Weights of a small GPT-style language model, trained from scratch on English Wikipedia.
Size: 13 layers, width 448, 7 heads of 64 (1 for keys and values), MLP 1344 SwiGLU, vocabulary 8468, 37.1M parameters.
Architecture: RMSNorm before each block, rotary positions, no biases in attention or MLP, untied embeddings, normalized queries and keys.
MLP neurons of a small language model. Each row is named by its layer, matrix (down: output weights) and neuron, and shows model dimensions 288-415. Each number is 128 + 24 x the weight over its row's rms, rounded and kept within 0 to 255. A neuron's up and down rows have the sign that makes its largest values positive.
After each neuron's rows, "raises" lists the tokens whose logits its output raises most directly, leaving later layers aside.

L9.down917 [109 105  89 113 100 133 128 136 116 173  97  68 124 134 133  99 132 110 116 128 140 143 140 141  91 163 133 178 140 169 148  92 123 158 131 132  97 144 114 156 117 122 123 143 146 122  99 127 159 131 133 105 124 107 151 176 118 113 110 130 136 134 130  92 157  96 137 123 142 109 135  88 131 112 134 143 166 128 148 129  63 129 112 151 117 128 165 175 114 146  83 164 169 146 113 131 127 119 133 105 132 154 117 107 127 134 134 145 130 164 151 159 122 124 136 134 147 106 159 186 158 102 144 135 162 140 145 145]
raises: "ions", "ion", "ess", "ius", "ights"

L9.down408 [ 85 136  90 107 128 113 132 122 119 104 153 111 124 116 116 113 106 113 163 163 138 100 159 127 126 116  92 155 144 127 170 141 108 173  82 177 120 148 150 134  99  96 157 178 133 113 192 165 144  85 140 111 114 131 114 107 119  99 179 177 155 167 129 116 157 103 122 101 146 145  77  91 155 153 116 145 115 147 138 135 203 123 121 103 134 105 133 124 152 149 109  82 147 146 129 110 102 115 174 122 119 136 162 119 113 121 181 144 117 139 133 102 119 107 151 115 155 137 106  99 113 124 133  91 131 117 125 167]
raises: "ica", "ik", "ic", "sk", "ici"

L7.down1253 [131 131 104 121 156 129  72 140 160 118 102 136 113 157 117 151  87 141  90  99 141 165  83 122 157 133 132 120 140 120 157 103 175 168 118 149 137 125 106 142 154 105 139 138 121 152 160 108 147 137 157 114 121  77 126 143 158 138 107 146 160 112 157  80 116 127  92 117 116 163  98 105  95 136 135 137 109 117 134 109 122 181 156 143 120 119 126 120 129 165 130 168 144 131 170 126 153  81 129 167 148 144 101 111  94 105 115 125 149 101 111 127 111 123 137 120 127 103 149 141 162 151 150 145 142 155  46 135]
raises: "5", "%", "th", "-year", " km"

L7.down644 [159 116 119 131 181 145 113 104 113 101 129 141  85 127 120 120 115 117 162 120 157 143 132 143 114 116 143 150 137 100 154 137 119 143 116 143 170 165 107 131 128 112 114 128 151 138  86 153  72 153 146 158  97 163  88 136 131 117 134 149 129 131 115 114 170 136  94 105  97 168 140 129 126 147  79 122 126 108 136 132 137 123  99 153 135 165 199 137 120 121  96 132 133 147 124 125 131  81 123  98 131 161 113 123 136 128  76 111 120 122 122 126 156 134 140 169 136 115 133 121 100 104 136 114 131 128  89 134]
raises: "ably", "able", "rical", "ation", "ers"

L9.down438 [149 148 114  99 167 134 139 110 131 132 165 149 109 112 142 132  86 152 106 121  91 133  97 144 129 148 146 142 155 148 151  77 119 101 155 159 141 154 137 149 144 172  99 142 132 129 103 171 137 101 164 120 145 154 125 103 133 112 133 107 175 109 122 133 126 144  85 152 135  91 121 150 131 112  99 194  90 155 148 100 152  96 140 112  95 119 133 114  91 141 135 123 114 150 127 149 140 133 120 154 163 123 131 112  72 114 168 136 147  87 115  98 120 122 138 123 109 139 179 111 176 106 124 128  98  90  93 132]
raises: "y", "is", "er", "a", "e"

L7.down1225 [110 130 145 147  99 123 167 137 151 138 151 121 124  70 108 100 145 112 153 120 113 115 123 146 126 124 168 133 113 114 124 110 163 129 126  92 152 110 152 111 116 136 138  97 146 138 162 101 149 111 141 139 149 100 106 115 122 156  95 148 138 156 128 150 149 119 139 133 104 111 140 137 144 122  97 169 128 125  87 104 139 149 145 117 133 131 108  84 148 126 117 113 110 113 185 120 158 164 153 135  90 129 115 148  98 146 151  82 128  97 119 148 130 112 110 113  90 139 149 113 104 170  94 120 157 148 121 121]
raises: "and", "ass", "art", "en", "BI"

L9.down488 [139 118 150  99  76  96 141 152 136 120 117  98  88 151 141 154 141  94 156  88 144 144 137 132  89 112  49 137 137 119  98 124 122 124 107 147 105 154 130 146 115 165 148 171 127 106 140 136 143 108 104  95 158 146 132 116 129 133  76 100 136 145 120 161 172 109 108 100 149 106 135 128 175  72 103 110 181 143 187 147 129 138 129 159 145 149 173 110 143 167  87 148 116 135 104 188 123 125 134 145  83 153 137  64 151 110 136 103  97 125 125 164 134 119 132 164 126 156  84  99 158  79 131 151 165 163  89 145]
raises: "ion", "ions", "e", "ic", "ality"

L8.down159 [ 82 144 122 131 171 145  86  95 145 100 149  97  94 124 141 106 182 101 197 124 176 168 139  85 133 175 124 109 107 106 120 108  92 144 135 118 108 140 145 115 119 152 160 104 131 102 111 126 111 135 124 150 139 121 131 122  66 150 124 157 120 146 105 117  82 170 169 134 108 143 166 129 104 108 148 125 115 159 134 150 132 129  96  94 130 137 122 136 127 119 109 103 121  81 143  73 102 131 103 159 118 175  98 147 185 112 153 148 118 160 137 113 120 139 153 117 157 140 156 113 106 173 169 100 160 124  93 108]
raises: " he", " his", " him", " himself", " His"

L10.down633 [153 145 118 165 115 124 158 155 143 160 103 137 191  99 108 188 177 123 104 129 133 158 137  90 151  85 128 107 144 129 138 122 113 121 116 140 141 140 112 104 104 107 126 126 129 131 117 107 131 110  79 105 133 126 125  88 100 128 164 166 152 152  79 153 135 108 138 113 116 162 114 134 154 133 155 101 186 164 115 101 129 149 150 101 160 137 118  85 136 142 126 187 107 166 119 132 139 129 106 156 158 142 136 172 125 140 150  98 114 116 133 133 126 157 103  84 115 123 113 128  82 164 114 112 112 121  83  79]
raises: "\")", "\";", "\".", "\"", "\".\n\n"